Weights of a small transformer language model.
Size: 9 layers, MLP 2048 GeGLU.
Training: a variant of Adam for these matrices, 1028M tokens, 7844 steps.
MLP neurons of a small language model. Each row is named by its layer, matrix (gate and up: input weights; down: output weights) and neuron, and shows model dimensions 224-319. Each number is 128 + 32 x the weight over its row's rms, rounded and kept within 0 to 255. A neuron's up and down rows have the sign that makes its largest values positive.
After each neuron's rows, "fires after" lists the tokens most often just before its 100 highest values on Wikipedia text that the model never trained on.

L3.gate1561 [105  64 136 176  98 154 128  95 154  98 112  89  93  98 130 165  91 184  94 160 176 145  86 168 184 173 197 152  91 159 182 114  89 142 133  83 128 171 129  78  90 152 179 146 176 101  89 107 175 136 113 128 165 110  86 133 180 132 138  95 107  69 163 101 127 159 120 132 110 129 172 140  86 101 112 133 123 111 100  75  87 162 173 112 127 172 118 140 178  79  62 146 111 137 122 105]
L3.up1561 [ 86 111 137 150  99 135 157 105 179  92 132  78  90 169  83 115 110  95 166 160 141 120 115 179  93 121 145 169  32 131  89 169 115 106 161 129 147 148 136 151 171 142 169 151 170  79 138 117 142 122 127 104 204 177 135 128 168 120  93 104 108 131 145 147  95 151 160 118 111 102 135  87 147 119 173 129 122 136  82 105 119  80  93 111 206 143 159 124 185 136  95 141  96 169  74 105]
L3.down1561 [ 73 139  83 180  90 128 105  83 139 108 137  88 161 170  84 161 114 104 123 101 109 165 122 122 139 139 201 128  93 104 128  88 104 143 145 183 118 143 108 222 144 121 155  99 173  88 128 151 126 135 124 130 146 167 122 165 144 149 153  59 162 108 154 147  51 155 152 106  64 153 113 118 147  90 106 161 111 121 105 169 153 140 125 134 121 188 119 120 105 115 134 141  77 181  93 131]
fires after: "1"

L3.gate1920 [129 128 115 115 125 150 137  75 151 131  94  97 146 140 164 129 114 155 200 118 170 164 119  69  80 151 139 124 131 139 117  70 127  85 150 173  81 139 138 149 159 156 154 154  71  89 112 106 141 120 110 215 116 175 145 149  95 103 125  93  81  82  79 135 164 144 115 145 177 131 125 176 142 155 112 126 112  56 189 148  48 138 109 142 127 150 151 157 174 169 161 147  77 116 118 100]
L3.up1920 [140 142  99 127 136 144 122 115 127 144 142  62  73 152 115 172  53 135 121 134  83 141 182 141 129  82 117 122 119 127 115 143 109 152 204  42 119 163 139 177 140 176  82 105 132 112 135 101 142 116 120 127 152  63  98 115 139 122  94 189  98  98  96 114  97 175 164  83  93  85 115  97 104 133 156 143 144 125  94 151 139 121 148  91 159  86  80  87 118  98 100 142  90 115  81  96]
L3.down1920 [161  95 146 149 103 153 135 100 161  86 101 161 112 175 129  96  52 118  96 139  82 177 175  92 123 143 100 102 102 126  47 138 134 121  88  82 126 139 129 176 111 150 127 130 208 100 121 170 187 175  35 183 184 105 187 134 109 164 172 136 185 102 195  69 107 111 135 102 175  95  96  85  94 108 183 128 136 165 138 131 107 139 120 116 113 132 134 144 140 137 126 153 111 180  77  84]
fires after: "1", "2", " April"

L3.gate1444 [137 145 132 170 197 155 142 115  83 151 188  65  91 136 134 149 133 183 115 141 123 146 150  79  96  92 192 132 169 152 116 136 100  72 134 131 103  99 138 117  59 114 117 154 136 144 149 145 116 102  94 144 152 163 137 134 158  94  78 104 127  89 171 103 111 153  90 150 142 119 138 132 104 145 153 137 185  75 139  94 145 202 135 162 161 176 135  60 150 145 108 198 142 167 121 116]
L3.up1444 [128 156 123 165  73 180 125 159 121 122 128  66  86 152 125 159 128 176  93 141  75 149 167 101 183 129 139 157  92 140 144 111  30 135 129 142 138 116  88 122 159 170 110 150 126  98 128 126 173  84 112 161 139 187  64 118 129  95  96 143 122 155 227  84  94 152  89 133 149  95 109 149 117 138 160 121 195 127 174 171 102 144 146 199 172 175  94 119  77 145  80 117 122 173  48 172]
L3.down1444 [129 158 137 119 112 215  86 141 161 100 105 165 128 193 110 112 123 161 130 138 132 136  81 138 167 153  90 187 107  88 107 144 141 153 101 123 116 135 116 161 212 128 173 133  88 119  61 107 144 147 134  96 156 156 101 121 109 169 150 158  90 182 104 134 192 122  74 155 127 102 174 119 149  98 184 115 147 142 104 160  82  19 131  84  94 116 147 200  71 119 113  62 170  94 100 107]
fires after: "–", "2", "1"

L3.gate955 [ 95 125 151 126 154 142 163 127 145 107 125 143 127 179 118  92 109  51 126  64 119 160 159 130  85 174 186 120 115 140 165 101  96 153 141 165 118 168 130 103 117  97 154 109 101 176 120 135  84 148 162  90 182 165 131  77 131 155 123 124 128  85 124 108 113 175 117 120 126  89 137 146  91  78  81 146 129  92 109 144 103 101  69  99  91 104 132 131 147 195 128 158 157 177 107 139]
L3.up955 [184 149 179 119  36 161 104 127 150 103 175 145 140 101 180 154 187 120 168 118 122 114 183 139  88  63 129 130 148 155 165 107  99 202 125 105 191 168 152 161 164 158 123  73  79 187 133 110 103 155  98 135 115  92 148 110  95  68 106 155  96 138 171  98 139 176 184 179 128 115 126  88 156 118 133 134 156 143 140 196 115 128 143 136 112 145   5 108 104 138 153 136 193 175  21 106]
L3.down955 [131 160 138 138 109 221  86  81 113 127 136 165 101 144 189 197 117 178 181 184  89 153 134 152 166 138 104 125 132 129 143  96 153 147  87 130 148 164 105 194 133 124 152 128  88  86  97  70 110 180 111  92 120 116 114 132  92  86  63 110 115 141 125 110 151 147 134 175 140 143  89  88 111 176 143 136 167  80 157 176 184 133 153 176 136 138  69 134  92 108 121 149 123 141  89  65]
fires after: "–", "2", " W", "1", "-"

L6.gate1158 [126 128 125 145 104  94 119 155  84 182 116 176 153 115  81 124  40  95 126 130 133 149 172  69  27 116  97 187 153  83 174 108 109 170 178  85 154 165  78 172 207  93 119  69 139  71 151 130 120 120  98 121 140  90 150 117 138 113 121  86 144  79 138 138 133 142 140 173 186  81 138 173  59 147 178 150 106 101  76 132 149 126 105  67  88 139 127  69 171 110  87  82  62 137  70 130]
L6.up1158 [135 140 143 111 181 127 143 208 147 166 100 115  95 101  83  91 139 110 102 170 147 149 167 147  89 139 142 164  68  87 130 102 162 139 163 104 139  76 145 211 158 111  95 135 112  99 180  60 140 141 131 172 114 133 128 133 163 123  94 128  96  98 108 139 116 131 131 137 133 122 130 125  73 160 164 155  59  88 115 135 150  89 111  69 122 135 119  65 143 139 116 119  61 156 110 132]
L6.down1158 [126 184 173 140  93 143 102 126  85 171  82 125 195  91  93 134 119  76 107 147 143  75 158 116  56 159  80 115 152  69 156 120 113  98 156 207  91 144 122 123 138  90  95 155  99  65 155 128 147 120 114 176 132 109 116 146 170 181 154 163 128 129 172 153 142 142 155 144 147  96 114 177  66 127 167 103 146 155  76 157 103 132 122  43  75  81 158  70 150 125 146 106 127 124 116  71]
fires after: ",", "; ", " | ", "7", "2", "1"

L3.gate1267 [112 173 152  83 153 126 165 150 107 168 109  86 123 156  96  87 151 147 152  57 102 157 163 126 128 154 109 200 132 138 100  91  73 145 135 106  79  85 129 105 130 148 135 127  57 154  56  87 155  97 189 204 133 129 149 139  95  82  91  63  93 129  72 136 141 119 156  87 144 158 152 152 143  99 157 133 126 157  92 160 121 117 137 114 137 154 118 118  60 106 198  50 133 163  98 136]
L3.up1267 [131 162  94 112  98 145 153 124 133 136 161 113 100  92 156 159 126 153 153  97 163  63 159 145 170  64  25  52  99  94 128 169 128 167 151 126 164 140 155 158 121 160 120 111 105 137 225 140 119 136 102 123 165 112  83 126 126 176 149 130 165 157  83 143 145  95 135 168  92 102 105 147 146 111  91 171  90 157 140 130 101 165 154  86 152 168 105 113 165 105  77 124 154 164  99  99]
L3.down1267 [185 108 143  91 189  58 155  83 115 149 149 130 154  91 164 138 166 108 129 202 156 103 160 122 204 161 116 119 144 131 124  96 152 128  63 162  90  96 119 122  89 154 130 111 139  63 137 116 116 126  90 107 127 141 149 123 135 170 174 200 105 179 151 124 147 106 133 187 129 113  71 102 177  98  88 156 115 172  95 121 116 161 111 168 150 120 150 175 150  77 183 116  90  52 179 113]
fires after: "1", "0", "2"

L3.gate1375 [162 154 158  71 107 130 191 131 178 129 158  97  69 133 144 103 130 139 103  85 118 169  57 108 137 153 202 107 131 182 114 189 186  49 125  63  76  93 127 153 169 158 145 158 104 119 111 130  78 170  91  92  74 156 105  89 111  89 132  67 120 163 131 129  83 125  55 110 137  75 111 106 100  98 186 133 145 132 127 126 154  82 105  91  97 114 123 127 116 122  93 119 140 115 146 156]
L3.up1375 [ 99 173 109 130  94 157 152 148 142  88  72 104 148 169 104 113 194 130 106 157 122  96 107 140 106  83  56  76 117  76 134 115 117 110 135 133 139 115 123 111  99 189 102 112 108 128 157  93 152 157 122 175 136 175 172 138 133  84 113  83 104 140 178 127 108 166  96 130 139  80 156  99 133  96 215 109 106  73 130 123 119 167 153 162 125 187 134  86 156 148  93 164  75 178 137 109]
L3.down1375 [138 167 125 120 147 170 115 104 154 156 166  98 144 161 168 133 108 118 174 104 151 135  65 128 134  80 129 120 156  68 189 141  71 130 165 106 111 174 125 112 198 108 136 101 109 126 133 137 162 138 125 130  87  98  82 156 150 126 151 159 140 113 122 138 139 147 130 177 104 167 114  89 147 190 113 133 107 155  78 102 147 135 111 130 133 122 111 179 144 133 145 170 177 163 145 156]
fires after: "1", "2", "\n", ".", "| "

L3.gate1965 [127 118 130 184 104 109  87 123 144 105  84 159 103 188 136  83 111 113 101 125 110 107 112 174 171 136  77 130 141 105  92 153  98  76  84 113 161 163 137 151  87 152 130 105  76 183 120 192  63 183 135 167 154 137 115 176  93 129  71 125  98 114  78 136 135 143 119 177 144 146  90 137 138  80 143 143 138 106 198 134 142 129 122 123 106  77 129 117 114 170 131 103 182 137  91 110]
L3.up1965 [122 104 133 136 124 108 105  88 134 163 138  94 113 136  96 138 185 138 167 134 148 152 111  90 120 107 143 142 144 164 106 161 154 190 102 126 101  73 124 114 151  99 119 128 108  87  95  95 190 165 144 104 100 125  81 174  92 183 103 130 187 180 119 149 148 134 152 114 153  94 116 102 190 107 131  86 113 139 151 127  91 160 116 117 100 162 131 134 119 131 165 122  48 125 164 186]
L3.down1965 [118 138 197 166 137  80 131 139  92 158 150  75 183 168 157 142 186 150 175 100 127 106 120 123 159 137 114 117 140 154 153 132 157  86  99 167 196 122 116 174 125 121 113 112  79 184 163 106 107 184  99 181 136 115  94 151  79 141 138 151 169 152 127 167 127 114  78 127 162  91 135 144 102 159 156  90  98 112 163 149 144  70 114 116 110  97 165 139 146 145 138 183  88  80 134 130]
fires after: "-", "–", "cer", " ", "ed"

L3.gate603 [229 146 138 105 134 105 156  90 168 109 102 123 114 109 189 127 128  76 134  95 142 100 199 145 112 105 136 106 163 108 101 194 149  82 142 138 104 106 126 158  86 128  72 180 122  81 168 119 136  92 125  82 160 129 149 115 145 139  81 100 167 141  89 205  87 114 149 162 167 174 187 115 138 105 184 146 117  85 136  89 160 101 122 179  98 136  90 156 122 123 140 146 155  99 114  99]
L3.up603 [137 156 145 169 138 136 144 109 145 174 132 201 123 169 133 152 109 138 103 115 152 171 144 115 168 133 163  68 106  82 132 134 149 115 160  97  78 185 161 169  72 121  93 175 101  75 123 153 178 177 115 146 100 134 133 197 114 120 132 149 143 138 135  97 123 121 154 130 131 169  96 123 159 118 153 150 123 203 146 173 146  74 176 135 125 131  74 164 134 199 166 151 125  90 106  85]
L3.down603 [ 95 156  99 124 104 217 131 106 137 139  80 151  82 105 103 160 130 161  84 137 135  89 156 147 193 122 157 110 147 216 111 138  71 177 117 146 109 121 101 169 110 146 181  97 158  89  91 144 114 133 139 175 150 101 141  91 124 211 105 156  77  97 146 102 149 186 116 155 172 151 145 179  72 143 144 144  76 135 177  95 137 148 139 108 117  98 136 156 108 153  99  98 140 108  82 124]
fires after: "2", "1", "–"

L6.gate2035 [157 122 182 132  47 147 135  40 171 136 116 125  93 149 142  95  92  87 166 143 140 125 199 175 160 130 126 114 135 159 108 152 203  93 122 142  79 140 166 100 165  62  92 162 164 116 178 109 110  98  95 121 165 154 114 157 104 108  57 112 130 135 141 160 103 124  83 188 125 134 173  95 104  77 164 154  68 126 129 152 213 136 122 179  80 117 138 176 145 103 175  77 166 159 150 113]
L6.up2035 [ 99 176 185 134 101 125 178  95 125 169 116 103  80 104 113 170 138 196  81 125 118  94 127 124 182 160  87 116 143  61  56  88 136 145 121  58 117 113 134  75 141 121 125 121 150 133 143 106 123  61 116 160 162  85 124 149  95  83  67 169 173 164  97 118 136 137 124 154  77 111  97 123 191  71 143 123 110 127 180 158  89 112 116 125 104 168  74 160  94 135 112  92  71 144 131 149]
L6.down2035 [113 159 166 116 179 111 134 174 162  93 142 134 148 102 106  79 147 173 142 152  95 166 144 114 124 121 160 126 152  57  97 109  98 151 141 110 139 103 108 183 103 137 150  82 109  79 172 147 151 188 171 138 131 142 121  94 112 142 173 180 145  84 143 116 190 162 114 113 147 144  61 163 113 155  94 119 123 114  99 142 123  93 119 136 166  87  67  89 144 101 178 122 173  62 165 109]
fires after: "2", "1", "–"